config.yaml
head_dim: 64
d_mlp: 2048
activation: "swiglu"
tie_embeddings: false
parallel_block: false
extras: ["capped logits"]
init_std_up: 0.0223
optimizer: "muon_variant"
lr: 0.00194
weight_decay: 0.076
warmup_steps: 0
decay_shape: "linear"
batch_tokens: [65536, 131072, 262144]
steps: 8642
MLP neurons of a small language model. Each row is named by its layer, matrix (down: output weights) and neuron, and shows model dimensions 352-479. Each number is 128 + 32 x the weight over its row's rms, rounded and kept within 0 to 255. A neuron's up and down rows have the sign that makes its largest values positive.
After each neuron's rows, "fires before" lists the tokens most often just after its 100 highest values on Wikipedia text that the model never trained on. A number after a token or word is its count.

L7.down725 [ 96  87 155  71 165  70 133  65  90 203 124 151 146 104 120 164 146 110  90 164 150 161  71 139 177 124  68  69 117 161 153  98 105  61 103  88 183 154 128  92 170 143 151 165 176 144 137  93 166 129 124 118  93 169 112 102 144 145 125  92 147 156  85 150 180 118 158 115 185 129 135 111 138  93 102 161 124 116 150  74 121 119 122 112 116 145  76 193 178  83 123 213 125 152 129 103 154 134 160 104 116 146  94 124 116 142 145 109 112 112 166 123 162 132 116 135 146 156 123 145 144 166  89 148 105  88 124 110]
fires before: " " 68, " and" 4

L7.down1706 [151 146 233 139 170  96 112 139 110 138 147 185 121  96 147 179 130 134 129 128 136  63  94 142 109  74 138 136  79 143 174 169  52 112 139 103 142 135  99  64 106 145 142 118 142 157 144 110 143 125 107 149 190 160 146  75 129 187 116 109  58 141  42 128 112 111 193 120 175 106 103 141 155 156 126  98 123 157 193 157 168 150  87 121 154 124 144 134 161  88 160 137 112 139 174  88 130 122 130  92 126 111  96 128  63 244 116 127  88 147 113 209 182 148 195 139 117 133 105  86 134 130 172  86  82 156 217 156]
fires before: " to" 52, " " 5, " the" 4

L7.down803 [168 100 142 118 144 144 148 121 117 122 172 127 112  99 166 190  93 133 140 162 169  88 172 189  94 120 121  99 128 136 120 107  96 120 132  60  93 176 105 111 133 144 183 114  92 149 143 163 133 136 143 111 182 139 149 186 141 192 105 124 133 116  91 126 118 136 131 138 191 138 163  91 174 156 177 107 117 153 124 120  93  88 144 197  87 135 157 126 162 136 144 103 131 115 142 127 152 116  85 132 142 105 154 165 151 126 132 148 138 104 151 120 111 112  62 187 101 127 136 151  92 108  85 171 116 125  94 109]
fires before: " of" 37, ":" 9, " with" 4

L6.down1927 [115  85 128 165  76 138 100 168 148 121  99 111 161 151 134 121  98 128 164  47 128 150 147 133 135 147 119 127 160 120 101 105 147 137  92 118 160 185 153  91 136 131 156  58  57 179 153 156 149 118 164  99 151 120 146  75 132 129  44  69 152 179 151  94 107 130 128 120 130 184 130 125 108 185  96 139 135 131 124 134  77 142  99  94 120 138 168 140 122 134 101 137  88 156 129  78  90 151 117 118 107 170 127 115 141 106 106  39 141 124 156 140 151 106 146  75  43 125 155 169 220 147 127 133 115 121 137 138]
fires before: " in" 30, " at" 11, "," 7, " and" 5, " on" 5, " by" 5

L7.down954 [ 94 164 146 110 126 128 154 140 150 144 120 135 128 108  82 123 107 125 163 130 169  76 132 153 103 126 108 127  55 127 122 147 180 171 158 159 142 213 147  73 152 132  62  32 125 148 123 108 139  99 175 149 140 108 133  96 140 137 127  95 168 101 104  97  96 151 152  95  99 123  65 138 126 117 149 120  99 140 158 125 153 133 134 112 131  78 137 177 119  99 136 146  92 155 123 120 138 129 124 167 143  46 154 198 139 141 132  80 128 137 147 100 116 100 153  72 117 141  93 127 163 144  82 106 197 129  99 115]
fires before: " |" 52, ";" 6, " |\n" 5

L6.down856 [185 137  82 138  92 112 117  94 130 120 134  96 184 155 116 218 118 179  88 114 143 176 105 168 112 155 118  92 153 193 143 129 121 145 123 114 156  99  72 137 115 129 135  85 128 196  76  63 139 166 143 138 160 122 134 133 161 158 168  87 169 135 136 163 146 103 105 162 137 144 136 197 150 121 147 109 139 155 191 140 123  86  88 144 111 143 178 168 154 129 112 141 127 132 132 133  90  98 114  86 124 105 159 103 107 107 123  50 118 116  92 112 176 124  87 144 158 151 160 142 117 115 116 107 194 162 105 139]
fires before: " of" 22, " in" 12, " to" 12, "s" 5, " with" 4, " as" 4

L7.down406 [105 126 132 101  93  92 144 114 104 135 113 208 135 167 127 145  95 112 178 136 188 132 201 168 128 124 138 109  93 120  95 132  83 141 175 120 127 182 134 116  92 181 151 119 130  95 120 149  98  50 161  86 132 155  93 139  63  96 108 136 160  69 109 114  94  93 118 108 130 124  64 138 160 161 119 177 142 125 166 131 149 111 143 124 127 108 123 168  98  67 104  48  64 109 157 124 101  57 133 183 188  79 144 116 113 130  98 109 121 115 131 109 154 108 153 152 111 133 121  84 132 112 148 111 112 157 164 158]
fires before: " well" 17, " of" 17, " a" 17, " the" 8

L6.down907 [115 142 158  93  72 151 134 202 138 128 118 107 114 161 146 133 201 114  85  76  95 130 130 152 154  86  96 118  77  68  75 148 170 172 100 192 156  90 102  71  89 112 146 130 136  89 132 121 126 117 125 152 100 123 143 113 113 174 189  68  76 166 139 123 143 160  86 144 150 115 152 110 102 103 152 138 147 126  97 136 158  64  95  62 150 112 154 141 150  84  91 120 117 105  82 100 152 105 114 115  46 101  91 165  82 158 135 114 188 170  96 128 138  99 127 121 169 110  74 145  67 183 137 118 190  91 180 113]
fires before: "," 16, "." 15, " in" 11, " (" 10, " of" 8

L6.down1985 [ 77 118 103  93  91  85 174 125 138  68 107  85 182 140 129 138 152 136 111  74 132  77 152 161 116 114  81  87 122 160 134 205  22 128  79 123 117 126 158 176 156  76 163 117 121  98 122 141  77 138 142 106 168  86 108 142 104 163 159 106 181 126 135 187 118 144 127 146 159 122  84 145  91 158 171 115 106 110 157  94 118 165 141 164  60 182 131 142 170 125 178  30 106  95 113  99 103 194 137 165 165 179  82 141  78 121 115 108 146 130 120 121 124 111 142 114 151 149 144 149 164 122 106 139 141 143 135 149]
fires before: ":" 46, "I" 4

L7.down1663 [167 124 146 102 101 176 140 163 130  70 117 136 123 126 170 151 127 154 123 145 137 100  79 112 142  72 128 150  69 116 144 155  96  73  90 169 118 126  88 101 127 170 141 115 174  97 114  99 160 146  81 130 144 208 150 172 142 159 131 142 120 142  86 121 105 154 167 152 120 164 168 123 140  75 104 146 117 129 139 143 104 127 127 161 158 130 156 155  80 147  92 111 100 126 152 118 157 189  82 117 123 120 122  88 143 143 165  68 103 158 127 164 116 154 155 153 121 140  99 159 141 117 140 127 113 114 152  70]
fires before: " in" 22, " by" 14, " on" 12, " " 7, " at" 4

L7.down829 [100 111 117 154 132 165 124 157 138 108 187  84 133 183 147  80 165 148  86 115 130 146 136 130 106 146 150 161 104 149 174 145 180 141  81  89  69 126 132  92 157 141 127 112  70  95 143 135 157  58 124 165 174 104 147  91 188 132 143 139 144 133 157 152 144 145 117 100  89 144 170 136 149 144  88 156 223 148 116 167 119 155 145 110 149 146  87 159 122 131 106  74 100 206 166  87 137 187 137  56  84 133 139 166 176  90  83  88  90 126  88 164 173 103 117 149  74 128 228 176 124 146 123 195  96 161 180 196]
fires before: "," 17, "–" 16, "." 10, ".\n\n" 8, " and" 5

L7.down1276 [119 164 173 134 125 107  66 164 119  77 114 166  92 143  98 125 160 141  86 107 143 156 119 158 145  98 194 122  95 136 153 154  94 140 123 127 117 192  89 150  93 122 156 131  91 156 152  61 163 135 100 150 108 125 122 124 141 171 128 139 140 108 137  99 189 148 153 161 153 106 170 130 152 127 118 170 133 119 119 144 103 142  98 183  81 118 128 182 124 102 120  97 118  92 113  81 170 109 130 151 142 126 122 151 135 108 117 143 149 137 156  49 158  94 111 121 148 118 163 103 127 112 114 109 127 164 102 162]
fires before: "201" 21, "202" 17, "200" 15, "198" 11, "199" 8, "191" 6

L7.down608 [ 79 143 140 155 137  96 118 120 181 120 130 158 188 143 130 173 112 153 130  93  75 102 126 112 146  97 120  80  76 119  81 172 123  80 137 117  63 126 151 135 151 151 149 100 151 191 133 110 145 192 164 165  85 101 132 116 103 137  81 103 119  98 125 131 149 121 122 101 126 104 142  99 167 176 114 142  95 133 104 160  98 121  87 103 128 117 115 137 102  90 116  81 141 137  86 101 132 182 108 158 143 140 106  75 204 122  98 188 138 195 111 136 159 125 112 159 173 181 170 175 103 125 135 198 129 106  82 104]
fires before: " the" 38, " of" 12, " a" 5

L7.down1882 [114 120 114 100 158 132 119 128 157 150 125 130 182 146 108 163 157 156 141  79 120 133 107 131 101 153  98 124 122 174 179 146 126 121 145  99 165 159 151 175 142 110 111 202 166 160 180 117 134 155 115  76 154 144 127 139 117 163  79 114 125  61 100 128  82 136 120 105 193  84 114  48 100 179 126 136 125 185 109 137 127  98 136 157 135  55 174 118  66 111 123 115 159  83 133 104 128 144 126  82  99  67 117  80 138 144 140 137  89 119 116 151  97 185 142 160 175 124  79 190 181 124 130 105 225 162 171  81]
fires before: " with" 41, " to" 12, " in" 4

L7.down1372 [ 90  95 158 147 171 120 141 162 109 115  57 184  87 143 130 152 180  71 146  91 157 147 168  71 146 106 165 114 131 139 135 161 128 143 100 116 184 109 140 178 184 110 118  89 132 110 163 104 121 121 106 116 108 137  59 106 113 133 131 161 144  60 130 158 135 111 128 157  98 129 144 158 149  94 149 185 154 215  59 162 153 122 125  96 149 112 126 122 144 112 132 157 137  95 182  74 163 138 120 137  75 121 127  93  76 117 116 110  74 135 161 163 149 133 120 135 117 116 157 125 146 120 103 177 121 142 155 120]
fires before: " " 40, " the" 21, "-" 4, " his" 4

L7.down1636 [ 79 144 101 114 152 167 226  89 103 158  89 175 161 108 133 156 160 143 107 106 168 149 122 133 129 171 153 112 118 153 178 116 127 145  76 188 224  91 140 133 131 135 125 126 156 161 149 118 106 139 189  95 137 128 162 110  98 123 218 161  95 108 168 158 182 134 132 129 142 107 141  96 151 145 142 181  89 137 113 107  95  92 149 141 200 101 132 134 136  55 118 186 100  67 165  71  67 105  80 136  89  76 139 117 120  84 155  86 124 128 142 121 114 139 138 140 108 130  97 164  98 152 121 119  70 112 128 173]
fires before: " of" 45, "," 6, " to" 5, "===\n" 4, " that" 4

L7.down156 [112 171 155 109 114 123 105 153 120  70  97  89 105 142 105 113 142 110 102 121 159 103 190 109 152 125 135  67 145 132 122 114 133 145 163 157 194 149 114 145 133  65 126 182 105 165 107 159 194 113 116 121  81 144 150 119 169 140 188 112 112 131  51 100 187  46 110 167 111 135 121 120 138 109 127 121 154  71 113  60 157 131 116 137 114 128  79 114 153 129 120 121 127  87 162 119 118 151 123 102  67 135 162 115 106 167  98 118 123 119  98 138 102 125 103 119  92 172 118 130 108 125  94 170 119  71 133 168]
fires before: "," 22, "." 11, " of" 10, " in" 6, ".\n\n" 4, " and" 4

L6.down1613 [ 76 150 130 149 146 129 170 126 156 135 140 150 102 149  95 122 112 171 150 121 144  99 182 175 100 107 108  94 102 209 164 115 123 116 116  91 108 110  95  97 159 100 136 123 193 130 127 141 110  68 127 172  88 168 151 174 128 125 109 101 124 103 126 134 150 125 113 105 123 154 139 121  99 106 103 125  78 120 126  77 129 122 125  94 130 100 125 124 150 123  92 166 124 126 121 146 125 122 138  85 167 155 138 177 165 162 117 139 145  98 140  48 150  57  98 134  86 171 115 101 131  51 126 126 107 129 127 116]
fires before: "." 45, ".," 8, " |" 5

L7.down88 [ 94 164 139 107  74 111 137 160 109 182  94 118  98 101 131 111 162 107 128 117 158 135 129  87  76 148 120 146  78  96 143 106 113 125  62 171 123  93 149 142 136 134  92 121  84 125 158 187  68  61 130 157 105 104 121 105 183 132 155 146 174  89  71 141  94 133 118 101 118 102 160 122 148 163 170  93 116 111 125 105 170 127 165 154 113 174  81  89  88  84 110 164 160 186  94 154 103 157 168 111 196 181 146  90 111 157  99 115 159 111 118 126 106  44 150  69 140  92 161 177 119  74 109 100 192 116 169 110]
fires before: " |" 27, "0" 10, ")\n" 5, "." 4, ")" 4, ";" 4

L7.down1123 [123 133  84  85 219 144 165  77 137 141 122 129 158 168 132 119 136 135 148 120 138 108 105 134  95 188 159 143 127  78 189 122 153  85 105 152 106 119 139 132 122 135 100 129 119 129 163 112 150 141 131 104 151 138 180 134 126  84 131  87 128 132 119 135 144 109  71  79 178 216 118 115 104 125 141 162  61 119 134 144 123 111 116 131 132 124 153 120 121 121 195  93 167 117 130 148 105  85 107 115 129 157 131 113 111 140 180 113 118 142 108 128 185 125 126 148  89 141 215 172  57 149  99 124 106 102 108  77]
fires before: "ed" 33, "ing" 15, "s" 12

L7.down1577 [129  99 112 150 153 103  98 156  77  89 106 164 199 157 129 197 126  64 145 149  83 116 137 102 202 161 139 123 180 160 114 170  84 149  99 113 183 189 156 132 166  86 116  40 117 149 152  67 205  71 188 121  80 192  94 137 173 108 153 150 102 104  97 130  70 149 202 153 121 149 124  89 154  81 136 159 145 174 114  94 110 190 149 151 158 138 123 158 130 135 128 201 110 105 135 108 110  56 108 127 136 128 150  53  61 194 101 129 129 132 138 115  77 133 160  48  78  70 111 137 121 111  92 159 118  89 125  87]
fires before: " by" 27, " in" 11, " on" 8, " to" 5, " with" 4, "," 4

L6.down1111 [125 115 124 146 158 121 187 167 130 155  99 137  88 104 102  84 130 148 153 181 141 121 135 160  96 113 142 130 144 138  55 114 153 139 154 104 183 134 112 174 138 107 101 106 134 103 174 140 105 130 153  92 119 137 133 106 125 138  43 108 140 155 133  93 124 114 149  93 133 136 138 175  60 201 129 147 156 171 117  96 170 115 100 116 173  65 133 180 124 109 105 134 162 163 167 183 124 155 141 122  92 126 111 116 139 119 102 151  91  84 142 155 144 116 117  62 104 205 120 134 157 129 136  98 182 156 155 108]
fires before: "." 22, " the" 15, " a" 12, ".," 5